Weights of a small GPT-style language model, trained from scratch on English Wikipedia: MLP 1792 GELU.
MLP neurons of a small language model. Each row is named by its layer, matrix (up: input weights; down: output weights) and neuron, and shows model dimensions 336-431. Each number is 500 + 25 x the weight over its row's rms, rounded and kept within 0 to 999. Numbers have three digits each.
After each neuron's rows, "fires after" lists the tokens most often just before its 100 highest values on Wikipedia text that the model never trained on.

L3.up1340:535498545495463528548526496536461500516521475481510489516575505544514505501506535491496519476527504504527537491486515446495493449551493529510504513537518541528476537490484492515477499509501509471521467457509479481494480529518515478487521514495470496509502517509525528492474513516484452484
L3.down1340:454483506476485539493519473530536482527498525495511508548475482551504540497510473523477535485550484515510455488474477529488490573485509510481513481515514503498489473506500490516477491507513458498497524474498479482516491473551485445512445481505481488488501505462529498481490527491435506463
fires after: "V", "P", "W", "Gu", "ap", "Nov"

L3.up254:455506529508491502494487484494521477463498485480428466482537496462518480494532516466534533487503518501540553508492454538500495503458538497515534481491473528484502580518524505513495485535512460428468507505537508530502493496541522476511480530479476445509526468466467541514508503466495477518
L3.down254:513485536490472479514528483509491488539552509527500501495502500513472524501438495511514462526495481512476465538477527522517537496566497463499496522474492462542495473511507526470528546538529511491512514447483493518496496473495505515461500499517433501476519510497471516449491498522503520440
fires after: "Con", "con", "lear", "St", "Miss", "Ca"

L3.up332:489511475539474530509504503508475488512467480500490510465471485475507493488511496508482492461480498470502460484534485483471489445505497477540504477514504478514537497489511520523517533556491504468477499515483545497482520463510485503502491497538490521495513549485507521573460508478489451499
L3.down332:575476496537527512509468504487527528468532509465555492516531480496538461549467521495455522500507537445490491464471512500483517545518485518467506475493475497503506498475510473491516488513463490515519505512496474490529534501510540499498494492527535473504501460499503493493493506540492508459
fires after: "Mar", "mar", "er", "n", "N", "pro"

L3.up610:514491472484521559515526502507461488537490482485438466456482487478522523477524500483509469506511491498465500482539478481475503536522464497523498481519515453443512524548479468503469503492522466479516478505505520509497507495556492535497485502520476518504530494498510552497474515548517547523
L3.down610:512478490485513493443513473464496520461514471490490495529480507541501531528518451534504513480493477509478475468503477512524516496558484494561469531499524490507508472467529534492479470508493477553474502474504490485484472491499497493504487493466502497495447517500483516535497487482475469547
fires after: "St", "Gr", "net", "u", "st", "s"

L3.up1753:504496518539514495523461490528511472524482495495463541512473474471503488541496483442490504518507465505521515463457461464511486499509472518487513518510507535474478486482522490490481526479483486502535532520490480511461492514483487507491483523493512493504441494509491548527523518525483462495
L3.down1753:492526504478478505493510467504515529505495501520492494449491486512498501509478467533469479505508495492498527460531472496516483512539530490536472533503479508507574505501514462509474498500521474572479473455527446464497447500498471500556483525461505530474518477449521500526468491464497508514
fires after: "G", "B", "H", "Ne", "s"

L3.up1742:529527487500508494526528493466525503480533535515496508504482448508538482456529514480501493534490487508484512484497584528487472516509446483516496492503509530511523523475506504473458451498489484471487500475527502494462562466533502474543487525450471541456466519503503486529484513463484463483
L3.down1742:480471505488510467537524523473536508528528480480484495463529475530509489545470496473449473464489491489508491506509508494511492461532494477542502499488467570534466548513507520487494507525483512486466496530518484479474492539492525526502481475503511523486507539480536481520513529516512501515
fires after: "r", "Gr", "dec", "R"

L3.up421:520479488542445501489501492516484520477479507507499510529505498493459484501522469505542538543456526462509492503506478507454480491510505474495534531490522531514510509469493504492491489536509532505464477497488532524465527507464484462464475503459518507503507533505493501513503489493505523507
L3.down421:504500498484515513502477472504545489502476457449504525488498542531533499501498520502484483508531455490481503493483528499512504501496447519512478501491510462476513502504497519472512509483469500493498515471502497488531470504523525508513512501525505471479549460471512506526477453481523506486
fires after: "Q", "W", "K", "d", "k", "R"

L3.up83:537486497467479503550495496472560497464456506533490472514500505455449471475473496532537505488497514487485481492479486509508493498506499493536512533490555477444499505513505518516504535474486462506504487521519508502475502531489457474492497528499524517541531531442506538508496507496540512493
L3.down83:473481527534520488525501500463483488495530451505504504472485485528466522551534510505466482535470489487507535460473512516470514469479467493498488488509509531565481500471459522440469510468559467500503505512516497567503507487466534528497497472438477504521492510504485498498493519534501548516
fires after: "n", "O", "In", "N", "Al", "ade"

L3.up1349:474473486473494504514439480494508475526490531481460467519491527529487499513453509489476490497535477518487508537469488497503526506492478522510482458520459483482476479510498495541459534492549483499493487508466471523480491519511512502485459482487500487505479542517524499515499505514503549478
L3.down1349:520512481521494506464516490544471523532483474501543530550514521521503505487527488544456497518442479512516500471476555512499503528491546480489510515474496514469470505507505503510509520476494515467482498499506457515487511501488508501472485503486523502538516477457509454525515530509505507519
fires after: "H", "t", "B", "h", "ar", "G"

L3.up1351:486519514467498521512469505482481535465491514490488456511543500479479527451487476507474539544483517498510528470500547478469532487511488459505514471505526494521576503467531504503496481506505452505467459496525476495537446510485484507467455476502518510493496511516539535492476497535529490507
L3.down1351:511498484475520478506469485545517530510509480477506562541495459513502456519480443563494519469513479455499454461565477509515457485511546481512486501438543515473497473501540472500526473511469538491499488530497461507507477487553469456540496470444482479510518521522479542508464511480474516489
fires after: "w", "n", "ev", "U", "Fin"

L3.up1683:493469474473505500500472494511484498521503513510510470529489496469525481548513461524515520511470546496499520506527477531520466496441484492470531571489518525523558550475477491549518509480484509552495507496509465506483487513462525494494499458508513491472488521515522513516492452503558491501
L3.down1683:503500545506523520536525478488558536534475526571475513471533477488500557509483510517480515516487483491469535493513538502520506483519545506539529547483483441494541485447488485521508535494505496493481524497492490485490520524461507480491462495522502540503512507481503500486525506507450474534
fires after: "R", "J", "T", "F", "D"

L3.up1229:500432510482535559509480479542483482501522487488457485504471515493536475525507497530483455525508525450438491464487487515470485508551500508510514472512481480453491549461489538507417487505467498508481499510463488507542522482524491510471495480460520497537488526512506505531473505549511532482
L3.down1229:484504502529497491471515531512547492554525541536510483561513492558512490457489490513508495553492498528523523514470517509517505484510504468524490512485515515530485489461502493487482482539528501499546487484504473503501493493502486558504502494508503475524540500486505497499537510503486531493
fires after: "s", "Gr", "Cro", "S", "Pr"

L3.up1012:524489462538476460525526546484476512491486458495527509501489509500493502463491507515548512511509503475471510518431501510515509514542511464463501542505482524493524471455473480521478502500456525531499489502510495530489492547513511481504483480516490466498519469547498479499483463519490496504
L3.down1012:481507532478521523503552552520489543535495491495484532525500512511520514509540516439513537478479453493503489526468473551496500504481508479495521506516507480520485486464480503538502486479506483506521494522498478453488519499476508507484520498487505506470457490519511474502514482508496457547
fires after: "L", "Fin", "Un", "F", "For", "C"

L3.up1756:511507504471507462441514510459517509448491537501468515499494483499525431483532489529470493518503517550494487546522459492486482532483515511532522449471526518494500502500511477482525529531472499472521473498483525508510446509510492480510525546485488511500484533464472484507456484505465490507
L3.down1756:471522493495500524503512546519489505507444513518480558512474493513543550497476513455504506475456495500467519534501509475481493519476484465542513506512493476456522460545503518571502525486480485509491506537513461532511494428518522520537503557498523472497442435450496499514466507516499465509
fires after: "the ", "to ", "S", ", ", "and ", ": "

L3.up1061:513536528481503445506485556506511486509519522475484498520504490472506486524481497481520491500452507495440478526481491507544499488512505523504501480510470522520482518479507516465518525486494470517452472507445510519459461530492488499500515504499531519528512508531520508524468494554547516445
L3.down1061:547484507545464508491447486522449513551497521530487519477492551535498467520478488519507514509487463491484460504480545493507515532495459485497488485473501487506497517497502524522484470488527499490480446434469461513498490519483546491504500483491490510464481514513515456522482468513531477531
fires after: "C", ".", "t", "L", "it"

L3.up1237:478498466500525494474518506533447448446542503502541523498483537520534480519507538515509522521483510497495505490481477503499458514447475484490515476523511511458509518508520499500540452507540509478490537496510558476452540462487536538460509512515501484458499440470479475463486503488538531511
L3.down1237:483529444506500487510499492476483533552486486518498493509480561459523524461457503509486462464512507513530521491458484491480522492529494475520494518542457491462490476469548496504474493546471517491458493482477471492508487477470522483507555498508529553510509508506508531500533481527521499538
fires after: "r", "R", "P", "p", "ac", "ap"

L3.up1149:514488500493539496492530515513473511488485503506482497505515507493476458471493527542517517529480495479505517507499492487549511475534526510510546490501526526496524516546512494518448483465517463473531539473493511514498471499522455512546501480528518554515493479510445504530508515491440536481
L3.down1149:504508504535549479471491465546536499518523517508511513519533529500510514448495470518484453476475465513501513512545489512470477500488519470501463524534487487490513491523487464476525500532512528506493532494545436520522503503517519473518508482492542521506477443487499524501508500528507506503
fires after: "con", "Con", "en", "Un", "Sen", "Sept"

L3.up632:489529521511563490482473542479510488514519503496539489492499517494511497547502492560509504496460540523501463510547492455499508511502483510475521484483499520514482450500476472530512522488481487518476471488518490498486500511474479518499493517522502490493463472505529527504565529504518480514
L3.down632:506520508499483518500521506494505509504560509493534493552460474463489503490481500468451546524531552501503506532486506519532499543474478499464490509466490493489509541506455497526502523485486508489488440511502444483477516537509510455477474520447476503486539475508526485466438485479493489518
fires after: "B", "N", "the ", "and ", "as ", "O"

L3.up1314:544484461458491542490514515510504538525503487527482512518473511525512464490516527546487511527474499536490475489526475474526506445511499530503509510543474481519537542512504533499474454485486508479480409512526507499516520484544533499516508534446528509440486515486517504496565513531502515483
L3.down1314:491525513454483504463462549453465498519491519499517476523470446472481463495491521531503475527490463528501493520515469494546493504529535525513464467531473517501525504478497499510493493485506533511479514436547482470514481496505461494524519493495498492531496452539485496511485503563471504509
fires after: "the ", "of ", "O", "for ", "| "

L3.up882:501505498492483517548462517488479504522500535458495495546524517509492485497521485496526475494530509546500482498513511499498511511500475491459536535489482538517468509483526493520484497505478488520492525510506508521478509475462518520443513501505489524502554510489490516555552458467502504480
L3.down882:528504475529521497481481558558506495545508512523487499495460468501525480487488515468481527477480528513493497518473524471547522481458511499463526514495494467474456482502477485556478527528467488466515468454496484506488489526511506492497524542499506512505514471516536516506475514482491488479
fires after: "in", "Al", "al", "comm", "N", "A"

L3.up1669:521546517462479538486525519511457476532491542495483485512450496518529450536478441502509519506490479498519506501469506488491467518503484503485502512501510524458515473523519473475465525572518508511511498525577483524532515472476495495439465527493527506507445474522507519535522502534519466516
L3.down1669:556531483513553516530439500495493470472532504474516489477523490494494498499517538496450492489459507480518500514484503473540518521529508494490529518484522487524482522503532538525482482484486511458470467463463458458492437485514523513488519461525483467508517499511505493513506504464436475507
fires after: " ", "b", ") ", "|---|---|---|---", "stat", "atic"

L3.up225:472526524494483533510475579523508522479494489526505523482534445520539464490464515550476490500486516529504508499520444461520569485484489507479466506500480501513520493550496491537480505556480533443491489505440497508490518480492511466503517532508506487507513505485480452509476527548468489507
L3.down225:524519457523529533488508515504476483470509491493512523537521507480523534488496523501560504482506530497477503502464492479503525498520523515511484499454536452522515460501501491531511487450481465521472538508494517516490528485479524470531503490459472508470528463519486551519500460487432485538
fires after: "re", "to ", "who ", "and ", "Re", "-"

L6.up1259:500499529458466490520440504513474557473521493502533488524478481526450458542504492504483518521518503515455506532488503508508530486492468530435463485512449495475477498507515496472520495468509438507488522501533522470484525519513487501486482515500503470456548478461501465473493498523529535464
L6.down1259:524500483491489491489521522509513459465539501435506525474459530513509477539483464483488475497506493502520533502509472502477451486480495505467505516484485451501517451487447476532510511455531456473514543511490534483544472507510499464481462583463510500467519507456506512519504495510517511515
fires after: "| ", "R", ": ", "0 "

L6.up1022:503487509493510506484479518459547484516462515533486473511508518483509497520508499542508559471529485506465510489503489464479496504481472500468489504519483518528485504435540485521481512501495534483503463496526502520458473489511519453558494500518514506510460519477556500489484501520507485510
L6.down1022:504525517528491513520491486522486507471487534461469459518502491533501499463426507475471561523504520452513528506517501493457477531466537533442511556530532480448503488491508461501470512517543500499529544456477450536465492510514501489515514541513480491481457490526482499474471516488453475493
fires after: "1", "Be", "V", "W", "J"

L3.up879:508519486518522536474524518517563502479534520484502502447513481508509515449499487481478484502490530465497491499504479515491497504518487490471467476522467477476466506480495497555520472487516509506488462485568511489474482506497532523507503489491508552504438540475514532521510507489518528447
L3.down879:556501521502505455463511471469460488468491475499508503512517499515542507469489502495501460452544485515506499529507508432473480489521510496501470465534570467496561520525517485489466486468479557524497485495501497499490518477522524517509468516500521478514470491508503459485539470479504481490
fires after: "D", "N", "K", "th", "n", "J"

L8.up765:500482489483539508551506465486498457492485539490508534488462511483524504514523464464488533473498515494534479502454514479466477443515518515513473492459498466485491444517506477466535485474541537494508493492508504523490490516542482507509501457506498464498520519494534515533478491525507482491
L8.down765:454492485512544530529575509547475510507510501527516524467507511511501464534515477519539476497523470491509505530464552523531450501511527502509519483469479468537507469472482454473497522525529457493472463473502502498508475528525505485526522486498530496494550503515516455510497546518505480490
fires after: "the ", "early ", "F", "e"

L3.up1419:515485470491504497560542501490457499438444480515494471508498456478489479531532522549490478515486502498514479522491502506472480484463543534463556512488491518503481506479514471475500474475469470490468506493495470531459501476480481484494473518510498488481472524484520513542461519510507512500
L3.down1419:487511490452501494529442523493475475503460491494446493526448507518495490526466449431496538502496496533491539515481525505493504479493479515436480484513503511497487539540471477480509513459496479525480481520493534501487525515531511493520474485459503473515483559530520469510520505491499519532
fires after: "the ", "\"", "S", "in ", "| ", ": "

L3.up136:504491502503501539505460496511509475517486499508495501533531493487504482524495483499484496516505449470481534526527530535514455495513496520543507506520522494472523509492491464457492522515508471515497451533530527456478511482463468498528465569466468456497446529489526500525507455503488560490
L3.down136:551522502532465499539467490515464515436478463529510487496502509484491522523513493520493534461549486479478488490473525537521463511525521506508504524516507509468519504470486490526507503505496469490479491533499501524512505499503515505502468513467507520469501531489501492516513442488539491530
fires after: "==", "a ", "il", "In ", "his ", "Nav"

L3.up3:527483514499550500501482502505550476458531483515519503518486460534518512504513499483515474483484484523505456520490486505498470483507520502487501496515500509478487515496509523501498508493499473471429497524472485458487490497473475504489490514471489460514488478481507482451487495513485522516
L3.down3:531539508565469560533484479496505501453491558484511531495461492494521426521496502541477510495467533550499483466485500511524521504506499510457459502494496529519482522517501484469444508462497440506474533513472527512506543448534465500498464507458490540503503508490554532492514500550471449494
fires after: "s", "gr", "fin", "r", "tr", "ers"

L6.up733:538475497511530497535459482470540477516491511493540503501483491498431482547501488489549543497486479503529451548508485505492501483499489534466470512528507524486486503487555469496521492509501482527513520519519486503543529490406502523504478509488512518494501482495521538498450510496539494530
L6.down733:464482529472503491516474508467482488496517523482538494500476552441516453485463522493516525512501455495526488507510502491475516481484506441476513459539530512516485471530501478505499451498522486486503498497532463471511524520513547514513481486486465486543504514563522498513471515517521540500
fires after: "n", "O", "N", "G", "om"

L3.up427:495492480454522514447517526528499476508453502525487513480521493470513499482537513491500479489551485486468508457454514516512500539509493509480482497491451517452521457484516466530515524496443444478498444468511485553552469478513479476508494484480502501507547487515545532486489528525506491499
L3.down427:552542488501485496498486497520499483561524526525498520464521506509427501506490481496508529489488511536479506499447525528498574518463499503512508475517511530452493558532523524494525462478527516446483479495514482504546513484519512518508517448543474547482483497496510470499528497527484558473
fires after: "st", "C", "t"